Weights of a small transformer language model.
Architecture: LayerNorm before each block, rotary positions, biases, untied embeddings, attention and MLP in parallel.
MLP neurons of a small language model. Each row is named by its layer, matrix (down: output weights) and neuron, and shows model dimensions 192-319. Each number is 128 + 24 x the weight over its row's rms, rounded and kept within 0 to 255.
After each neuron's rows, "fires before" lists the tokens most often just after its 100 highest values on Wikipedia text that the model never trained on.

L3.down301 [103 151 136 148 121 149 149 149 127 130 127  72 101 119 127 151 109 132 112 107 100  94 113 125 135 106 122 135 137 156 110 115 125 143 107 142 158 110  85 130 126 157 135 136 125 181 132 144 128 130 105  86 146 116 116 141 109  69 143  96  96 104 162 196 110 160 128  86 125 154 132 149 150 141 108 153 134  88 139 154 115 136 100 128 162 157 149 116 129 101 126 149 115 122 126 145 116 141 136 119 117 141 153 174 132 125 167 133 119 103 132 114 161 117 163 130 157 122 137 113 116 111 204 152  79 187 159 153]
fires before: " |", ","

L3.down1383 [ 90 135 132 124 134 147 107 152 119 148 104 106  95 138  95 147 144 186  98 117 127 161 137  87 162  98 106 129  89 183 105 106 124 101 151 141  81 171 144 154 140 127 134 128 113 130 177 108 124 143 161 167 131 128 161 146 105 113 124 141 139 131 128 124  99  81 133 106 144  74 108 134 147  84 118 145 146 143  97 141 141 131 159 125 100 114 126 151  92 156 194 132 165 119 160  95 138 155 134 121 149 103 102 108 176  96 151  89 162 109 113 144 129 136 147  79 155 136 182 115 135 140 132 130 116 152 117 117]
fires before: "\n", ":", " were", " are", " was", " is"

L3.down398 [113 186 126  99 150 139  86 170 137 110 162 142 122 139 128  78 150 146 112 110 110 100 169 143 126 148 157 103 105 106 117 127 149 159 122 154 117 104 138 138 121 150 164 134 139 136 107 134 167 156 123 133  97 130 102 169 138 143 148  95 151 174 162 129 113 141 150 134 125 136 140  96 141 122 129 151 160 120 103 148 160 134 122 108  79 146 122 166 123 107 114 102 173 149 142 119 133 139 107 155 142 165 133 118 163 157 144 149 102  95 135 148 160 107 148 149 124 104  48 108 134 129 111 157 121  92 109 153]
fires before: "\n", " |", " ("

L3.down978 [133 145  92 111  95 113 112 104  99 169 125 183 133 137 161  73 117 113 138 138 134 117 126 110 151 151 113 107 168 124 124 116 113 168 163 145 160 215 132 105 140 132 131 146 145 159 105 104 135 157  99 118 117 154 124 162 104 120 142 154 139 130 145 120 144 169  98 139 177 146 104 168 108 108 100 132 108 145 110 111 108 106  93 136  97 145 100 133 123 162 128 146  80 116 120 160 144 166 127 148 188 149 100 129 132 149  92  98 105  79 128 168 145 125 105  94 155 145 110 118 120 155 146 135 122 112 165 131]
fires before: "\n", "v", "tern", ":"

L3.down185 [141 125 182 111 110 139 145 128 118 107 131 115 100  92 125 126 112  97 117 131 136 126 142  82 125 134 131 154 166 110  99 152 139 134 140  89 119 127 109 152 134 168 155 150 123 110 133 168 138 138  85 101 122 150 132 111 121 178 139 127 108 142 122 170 100 149 131 123 130 135 120 145 121 130 154 139  95 142 101 123 139 128 120 182  95 126 136 115 163 100 109 126 100 192 120  64 100  99 105 140 127 147 130 140 147 113 135 131 130 146 155 153 152 137  98 131 152 117 104 145 147 124 116 109 127 113 166 146]
fires before: "\n", ","

L3.down1392 [124 157 106 204  97  87  96 144 113 156 133 113  92 128 142 119 122 155  93 129 122 128 119 117 135 119 142 141 138 130 160  99 130 140 147 164 121 133  94 158 113 122 145 110 184 121 137 141 139 117 122 169 113 115 129 142 120 106 146 111 163 108 110 118  93 120 161 107  98 122 121 111 106  66  98 168 136 146 131 103 118 136 110  70 123 129 150 141 128 123 156 119 147 114 110 108 122 108 156 174 157 132 157 115 114 139 119 137 144 107 116  98 135 138 119 120 130 132 166 135 130  75 120 108 109 139  86 146]
fires before: " |", ":", " medal", ";", " in", ")"

L3.down438 [ 97 130 149 140 133 132 129  95 137 137 157 128 107  77 131 104 152 119 134 129 144 132 149 100 108 161 136 204 109 110 113 155 123 104 133 108 144  81 122 121 118 114 141 158 161 115 139 113 188 154  83 122 132 143 160 174 145 195 129 150 139 160 127 136 104 145 126 116 119 188 131 154 118  86 101 116 109 106 122 159 143 152 145  68 143 126  99 128 103 133  82 155 118 123 160 102 152  85 134 123 102 137 151 122 114 134 130 127 127 114 165 155  93 115 125 135 156 158  75 148 110 164 129 118 113 172 136 102]
fires before: "\n", ",", " (", " in", ")"

L3.down98 [144 131 154 120 143 110 122 148 119 135 104 117 128 143 133 105 146 145 158 135 139 130 118 134 117 129 110 124 131 161 102 138  90 176 138 107  63 136 137 160 102 116 105 173 185 120 128 107 118 164  87 125  95 124  82 131 117 115  81 102 160 111 158 132 144  99 119 169  99  92 127 136 151  92 132 113 121 168 147  95 110 117  98 129 132  94 146 132 125 169 160 154 130 128  90 113 162 147  89 139  84  76 163 144 146 134 120 135 132  71 100 182 149 144 113  89 101 108 164 124 150 150 147 152 117 128  99 120]
fires before: "\n", " –"

L3.down582 [ 69 118 137 157 130  89 133 132 120 128 103 120 165 123 122 108 164 126 125 103 109 166 159 119 127 151 116 127 139  97 145 165 139 115 127 127 122 119 134 117 122 180 159 128 162 145 146 138 160 134 163  80 105 102 190 129 131 179 175 121 143 133 132 152 134 123 119 152 152 130  87 141 155 129  89  99  90 143 137 146 140 141 122  76 116 128 123 127 122 144 144 116  85 131 158 107 116 154 126 125 154 125 133 107 125  85 132 149 116 128 173  68 103 133 161  94 126 182  62  86 165 137 136 122 104 117 138 140]
fires before: " |", "\n"

L3.down808 [141 182 130 117 100 114 158 145 178 126 142 132  98 147 106 126 130 149 103 147  99  87 151 124  90 123 126 146 161 134 112  58 113  81 100 178 125 112  93 110 113 100 150 110 116 143 147 153 148  92 164 124 112 172 124  91 101 161 125 135 120 100 134 115 127  88 131 152 106 137 118  84 113 136 192  82 119 121 159 134 126 130 149 140 110  91 109 163 124 135 116 170 145 134 108 146  81 104 112 101 123 121  94 114  99 110 141 140 146 125 121 120 149 105 148 126 177 131  69 121 125 150  96 132 118 150 134 154]
fires before: "\n"

L3.down581 [103 119 129  83 141 115 126 135 164 188 142 133 140 152 113 101 130  89 107 109 130 135 122 123  75 139 143 145 186  95 149 118 120  96 135 117 146 140 144 148 143 158 106 126 146 155 116 145 133 128 135 131  92 130 132  78 150 152  94 113 149 127 160 121 146 142 114 114 132 132 138 101 147 138 102 132 143 109 132 147 110 153 128 117 103 117 101 127 107 128 144 122  92 126 124 171 122 136  95 158 140 116 129 171 133  91 138 143 137 135  99 130 132 152 128 109 124 138  83 104  59 121 117 131 144 130 128 145]
fires before: ",", ".", " of", " in", "-", " al"

L3.down869 [126 118 122 117 123 167 140 105 117 173 122  89  95 151 137  93 100 132 113 102 159 122 108 169 130 131 174 180 130 123 126 104 148 124 109 113  91 120 128 161 111 115 124 151 126 152 156 116 105 176 120  80 119  94 146  80 152 164 151 105 108 165 141 154  95 111 108 137 144 152 106 118  97 115 124  72 117 116 149 133 144 116 161  85 145 120 139 122 139 134 101  75 128  98 124 146 110 127 100 118 142 140  75 122 141 137 130 128 143 146 185 126 108 127 144  91 132 116  79 153 175 148 134 120 137 150 153  91]
fires before: " |", ",", "P", "+", "\n", ")"

L3.down805 [134 108 128  90 151 142 140 121  89 117 163 172 144 108 131 113 139 140 152 126 105  98 102 110  94  94 126 166  95 119 107 104 132 151 150 186 115 169 125 131 102 106 154 151 120 149 112  89 113 150 119 126 132 129 129 171 120 135 185 100 128 144 135 124 121  98  96 135  88  99 136 161 102 132 149 140 123 161 120 113 108 113 139  98 132 111 108 105 136 129 167 135 132 120 107 150 127 132 136 103 129 126 151 114 117  93 166 147 169 139  91 159 167 151 120 139 101 131 141  77 184 116  76 114 134 106 168 138]
fires before: "\n", " UTC", "00", " in"

L3.down1433 [100 146 168 160 127 165 148 104 171  99 123 104 111 101 168 155 130 113  72 109 143 126 140  61 117 106  79 107 143 155  79 137 167 106  74 104  77 173 129 114 132 121 112 112 154  99 141 143 103 106  89 134 109 119 140 101 159 136 109 153 150 106 138  97 134 180 124 115 120 171 127 122 168 140 141 141 148 155 139 122 141 147 145 104 116 143 150 117 110 152 128 114 111 126 113 135 119 131 115 144  94 119 120 167 110 134 165 145 106 161  83 155 139 170 144 114 165 178 131 143 118 113 121 161  96 120 170 100]
fires before: "\n"

L3.down1072 [145 141 133 165 150 160 132 108 103  85 129 144  97  91 119 161 183 152 105 105 124 159 115  70 127 132 120 169  95 122 115 154 135 138  82 113 138 106 145 128 122 141  85 100 145 164 144 136 101 109 142  74 117 134 149 155 123 120 105 150 112 136 157 115 112 147 126 122 151 115 137 108 158 127 131  98 119  95 150 157 127 134 157 156 139 103 134 158 117  97 124 159 150 131 133 147 148 115 121 125 145  94 147 113  93 124 123 163 166 135 200 122 134 157 162 109 115 162 104 123 123 140 146 131 116 131 141 109]
fires before: ".", ",", " and", " II"

L3.down432 [134  93 125 120 143 128 127 132 119 121 167 161  83  99 115 141 138 115  99 111 118 113 115 155 108 107 140 121 108  88 134 126 161 104 163 130 155 105 163  68 131 166 145 124 108 153 143 124 153 129 113 154 129  98 145 131 129 141 164 115 141 170 150 122  98 148 153  93 131 126 133  99 144 136 118 104 124 106 135 109 124 113 161  79 120 109 123 113 152 126 118 142 132 101 137 114 106  97 134 147 110 148 170 140  97 122 171 150 105  94 118 145 101  79 140 118 133 126  23  99 101 101  89 145 110 117 172 148]
fires before: ",", "."

L3.down1037 [104 121 135 118 154 143 119 117 174 124 124 133 111  92 163 118 143  91 135 158 144 130 143 111 103 123 154 161 138 125  96 119 104 118 141 143  98 139 126 126 157 152 145 126 147  86 116 103 155 146 128 121 137 116 108  67 127 111 121 122 154  97 130 138 122 131 101 128  93  74 163 114 123 128 128 112 160 135 153 119 146 117 161 102 105 167 108 141 160 154 143 167 102 104 118 140  73  99 115  86  92 141 169 147 123 156  91 106 138 143 147  98 123 125 159 165 131 157 160  91 117 127 123 104 152  89 154 145]
fires before: "\n", " also"

L3.down1434 [ 90 120 132 137 122 168 110 104  89 132 132 145 106 136 124 124 155 119 167  85 142 129 120 169 107 130 113 126 161  97 142 141 146  87 125 115  84 110 135 171 140 147 146 126 123 187 104 121 109 100 113 148 160 164 155 143 146 142 124 122 172 152  94 126 141 110 124  94 172 130  93 163 140  99 125 130 115 126 142 121 144 117 146  88 124 160 108 122 142 118 108  95 166 156 159  89  97 142 152 142 122 144 132  85 160 101 107 148 119 155 126 101 162 129 157  94 187 140 101 127  87  89 114 150 141 169 145 134]
fires before: " (", " |", "%", "″", "."

L3.down33 [122 148 155 129 155 151 161 183  95  97 146 145 105 136 107 156 133 166 157 124 119  96 114 104 135 117  83 146 122 137 149  56 161 123 118 115 103 163 140 119 100 109 104 112  82  99 200 150 126 151 112 133  95 124 119 105 105 138 133 149 152 110 118 184 132 134 161 118 106  96 127 159 117 123 102  99 113  82 125 132 116 121 114 124 129 111 150 124 143 155  79 110 135 179  81 104 166 155 123 165 129 146 128 137  94 171 117 129 120 153 144  70 134 121 123 155 131 132  86 136 138 128  99 140 135 121  80 125]
fires before: "==", " ==", ".", " and", "\n"

L3.down789 [167 103 150 163 138 116 132 139  81  96 136 109 107 109 122 106  94 117 132 116 122 151 133  86 142 122 158 159 124 130 158 104 115 129 139 132 174 188 110  99 146 107 146 134  96 178 155 116 177  96 126 131 143 114  65 148 112 151 137 128 103 158 162 153 106 122 142 107 178 133 141 106 115 127  86 130 102  98 164 131 108 109 140 136 105  79 112 127 114  96 166 106  82 112 152 163 119 155 138 153 119 158 149 134 129 147 119 148 119 105 119 141 160 108 146 112 169 147 115 159 133 121 138  92 131 121 102 128]
fires before: "\n", "==", " also"

L3.down1001 [167 127 155 139 117 150 124 148 138  84 132 146 178 174  71  96 109 100 162 166 151 112 148 119 140  89 169 106 144  94 109 181 118  87 113 134  96 140 125 129 129 134 110 140 123 126 113  92  76 116 155 110 174 131 111 156 162 148 130 125 137 133 116 124 113 124 144 127 130 123 145 111 135 149 117 151 130 111 133 106 173 114 110  94 150 108 137 141 121 122 114 103 142 158 115 120 112 113  86 169 143 101  96 156 188 134 131 163  94 118 134 130 117 138 148 132 141 153  55  90  85 130 150 115 108 138 103  94]
fires before: "\n", " was", " is", " also"

L3.down588 [121 172 114 181  91 124 137 142 154 129 119 132 109 111 128 114 109 107 112 102 131 116 132 136 136 173 123 136 143  98 154  82 135 102  92 117 155 147 119 158 131 142 143 148  93 182 165 149 139 161  90 123 145  95 145 147 132 164 168 127 146 104 120 147 137 135 155 151 106  78  88 120 122 127 113 131  64 143 119 100 143 134 163 132 152  92 146 136 175 115 105 143 104 143 151 134 108 145 104 136 128 115 105 105 126 103 118 141 146 114 129 133 153 130 122 111 103 176  57 147 172 137 119 149  79 123 137 115]
fires before: "\n", "The", "===", "-"

L3.down725 [139 138 151 110 139 145  92 181 129 144 106 158 111 153 108 162 144 129 148 144  91 130 178 149 165 143 136  98 168 171  89 157 119 149 176 110 106 138 122 134 122 125 173 159 153 142 116 110 108 150 103 174 142 115 166  92 134 145  94 108  92 133  91 126 115  97 115 121 114 156 142 195 104 138 134 107 115 121 172 128 128 112 125 112 147  75  93 148 121  95 162 107 134 179 115 107 111 107  79 168 128 107  92 119 117 134 155 124  86 158 108 111 137 143 157 110 136 128 150 120 153 142  85 102 114 133  91 136]
fires before: " |", ","

L3.down157 [150 142 173 126 146 152 113 105 125 154 140 130 120 122 134 149 129 183  85 125 142 106 149 155 120  53 130  68 115 104 161 152 106 142 146 167 137 135 162 100 139 125 136 164 101 158  92 127 118 137 117 122 117 162 145  99 118 100 150 133 135 126 130 159 129 117 162 144 137 142 166 135 109 138 171 129 129 111 138 102 143 178 167 138 110 112 130 163 135 104 150 139 181 134 166 135 109 121 104 171  98  99 146 134 151 153 154 139 161  85 115  87 144  90 164 118 119 120  12 134 118 110 159 130 115 119 102 125]
fires before: "==", "The", "===", "\n", "In"

L3.down1116 [125 135 116 137 153 135 162 105 170 127 141 106 119 125 162 100 110 122 109 174 122 107 117 134 156 121 173 134 127 101 118 111 114  89 161 142 154  98 136  86 142 162 143 117 124 129 122 144 121 126 126 119 124 116 169 138 155 129 140 197  77 137 164 160 137 112 138  84 143 100 107 124 116 108  76 142 169 142 149 157 113 163 109 172 129 136 113 112 157 111 104 139 120 136 121 140  87  91 130 137 123 134 100 135 165 134 128 152 112 144 130 130 149 107 149 100 162 133  60 139 156 112 141 108 102 114 124 125]
fires before: " |", "."

L3.down898 [115 116 147 159 164 139 119 190 148 152 154 151 153 134 127 170 120 129 105 126 129 120 183  89 131 136 137 120 119 134 120 110 127 135 101 142 117 173 103 119 121 134 109 114 116 173 129 115 122 132  91 165 123 100 136 133 102 111 135  56 142 159 180 129 112 131 180 116 104 139 111 115 108 137 154  84 170 100 112 188 158 154  69 129 117 140  89 129 106 109 147 121 107  97 138 144 101 151  96 135 106 136 114  92 118  86 162 150 149 130 144  76 156  86 104 169 127 133 130 134 153 126 182 117 119 140  94 133]
fires before: " |", ":", "\n", " of", "."

L3.down388 [154 107 149  98 104 140 130 128 123 128 153 140 113 120 111 130 142 104 168 176 117 147 133 113 120 126 114 113 111 126 137 136 126 104  81 138 144 140 123 149 109 159 103 169 126 129 152 102 126 176 137 105  94 188 147 100 177 118 113 133 121 124 175 112 166 114 147 113 154 111 124 118 159 153 153 139 123 120 103 115 141 106 108 150  92 130 174 162 162  97 137 149 149 102 108 130 125 113 137 112  79  86 167 167 163 140 155 156 149 165 106 164 154 138 160 123 126 124  41 123 108 141 112 177 123 127 109  73]
fires before: "\n", "The", "-"

L3.down1511 [146 125 132 139 102 108 103 137 122 104 149  88 123 124 143 142 134 147 116 135 102 136  97 109 156  58 142 163 125 107 125 125  93  84 138 117 123 135 131  97 144  88 163 151 130 128 144 103 148 143 116 118 131 142 101  84 158 135 111 134 145 134 126 107 129 138 164 128 139 114 155 109 132 123 129 131 111 135 140 129 107 147 137 137 114 101 168 138 131 115 156 128 134 127 142 103  79 165 111 141 155 147 178 116 129 177 136 162  98  99 153 146 128 143 159 145 116 118   0 149 100 108 130 118 124 186 123 111]
fires before: ";", "',", "'", "-", " |", "–"

L3.down960 [149  95 138 186 115 139 114 118 152 164 125 112 101 133 123  94 106 120 133 104 107 103 105  66 121 104 123 119 183 163 122 140 142 138 123 117  83 147 134 119 133 154 122 108 157 154 140 148 133 156  88 146  70 136 125 144 139 177 132 113 117  95 107 148  87 139 138 134 114 118 108 122  98 117  92 131 129  99 132 116 151 143 143 152 139 116 146 170 157 112 127 168 129  89 107 140 163  87 116 132 140 132 155 135 125 117  96 108  95 134 114 139 154 114 112 130 151 161 110 126 151 139 154 145 117 138 130 102]
fires before: "\n", "″", " |"

L3.down1115 [157 109 135  91 133 125 148 104 132 119 140 154 119 118 107 112 160 116 115 136 124 131 120  77 117 160 142 122 163 138 133 112 130 133 115 169 141 161 108 113 132 186 158  93 116 102 123 124  69 118  77 116  96 148 151 108  97 121 116 153 129 144 124 100 133 187 138 127 137 141 140 109 159 125 118  59 127 164 131 112 103 125 142 105 150 141 106 139 112 128 127 150 139 128 181 129 151 140 119  98 117 140 127 105 126  87 187 128 125 107 141 154 141 147 146 209 151 134  72 114  99 133 182 135 116 100 133  93]
fires before: ".", ","

L3.down1445 [104 193 111 120 108 140 140 115 154 153 165 104 149 117 131 138 101 156 154 140 162 110  96 139  73 121 151 144 119 168 125 114 112 104 115 128 136 126  53 147 118 130 107 103  79 140 128 127 122 128 129 130 100 128 115 158 134 150  93 186 134  74 118 150 117 108 154 135 127 134 104 124 114 128 121 131 144  80 139 117 119 126 121 152  99 128  86 154 139 107 142 140  99 142 161 161 177 138 108 157 101 127 145 133 124 132 120 179 135 120 126 159 152 131 149 111 180 125  90  92 107 123 115 147 134 131 113 139]
fires before: ".", " in", " to", ",", " for", " on"

L3.down137 [100 180  97 115  89 134 152 121 156 119 118  76 137  95 181 172 182  90 150 120 140 105  92 148 106 108 150 144 150 151 108 121  79 157 148 148 108 107 120 140 163 109 121 102 126 101 135 130  90 104 111 139 143 140 116 113 147 166 116 161 132 150 109 129 159 114 119 139 119  93 136  87 135 116 115  87 105 128 130 136  75 141 133 145 135 134 183 138 112 104 123 135 137  85 154 129 109 119 124  84 125 111 131 114 116 135 135 151 125 135 137 144 112  90 119 107  92 132  68 151 166 172 134 111 127 125 132 107]
fires before: "\n", "The", "v", "B"

L3.down1520 [ 85  66 138  81 129 147 138 166 111 142 173 105 131 156 117 106 135  88 151 132 129 136 161 144  85 155 114 124 137 152 122 137 116 115 143 146 125 126 131 102 141 176 129 104  95 124 148 120 131 108 130 132  80 137 142 135 141 161 118 143 152 106  93 149 123 107 140  92 132 132 143 110  83  99 117 119 180 108 147 132 102  98 115  90 142 134 155 141 123 127  97 152 180 108 129 132 135 118 137 146 127 160 132  86 103 126 147 104 146 115 149 154  84 122  98 100 190 142 156 131 123  69 100 154 100 158 118 145]
fires before: "\n", " nationality", "an"

L3.down732 [143 141 158 161 114 103 148 114 106 151 169  97 123 133 151 147 149 106  94  76 129 121 114 177 176 132 122 144 140 120 121 151 146 143 126 128  83 163  91 138  82 126 122 137 134 166  93 158 134 127 157 110 143 108 147 123 117 140 147 175 104 100 136 142  82 128 135  99 157 109 135  95 122 129 155 123 125 136 174 152 140 176 131  96 150  63 152 124  82  96 160 135 103 147 104 124  82 108 122 164  98  97 157 131 144 100 108 138 127  70 126 107 110  94 126 143 113 130 101 140 109 111 120 123 124 175 152 141]
fires before: ".", ",", " or", " of"

L3.down999 [138 101 158 130 117 125 121  70 141 181 130 129 142 185 134 131 129 109 114 151 137 137 138 147 143 136 117 137 113 144 111 111  71 140 101 125 120 128  88 151 131 130 134 122 118 124 150 113 127  96  75 108 127 133 132 117 137 116 172 120 133 129  94 152 108  94 138 140 126 142 126 157 133  94 113 111 138 115  61 189 118  97 141 121 130 148 128 137 126 124 109 139 140 149 141 113  83  79 130 109 136 137 150 144 144 139 121 151 129 108 117 133 139 120 144 144 139 114 152 209  95 107  59 103 134 140  77 123]
fires before: " was", " is", " P", " had"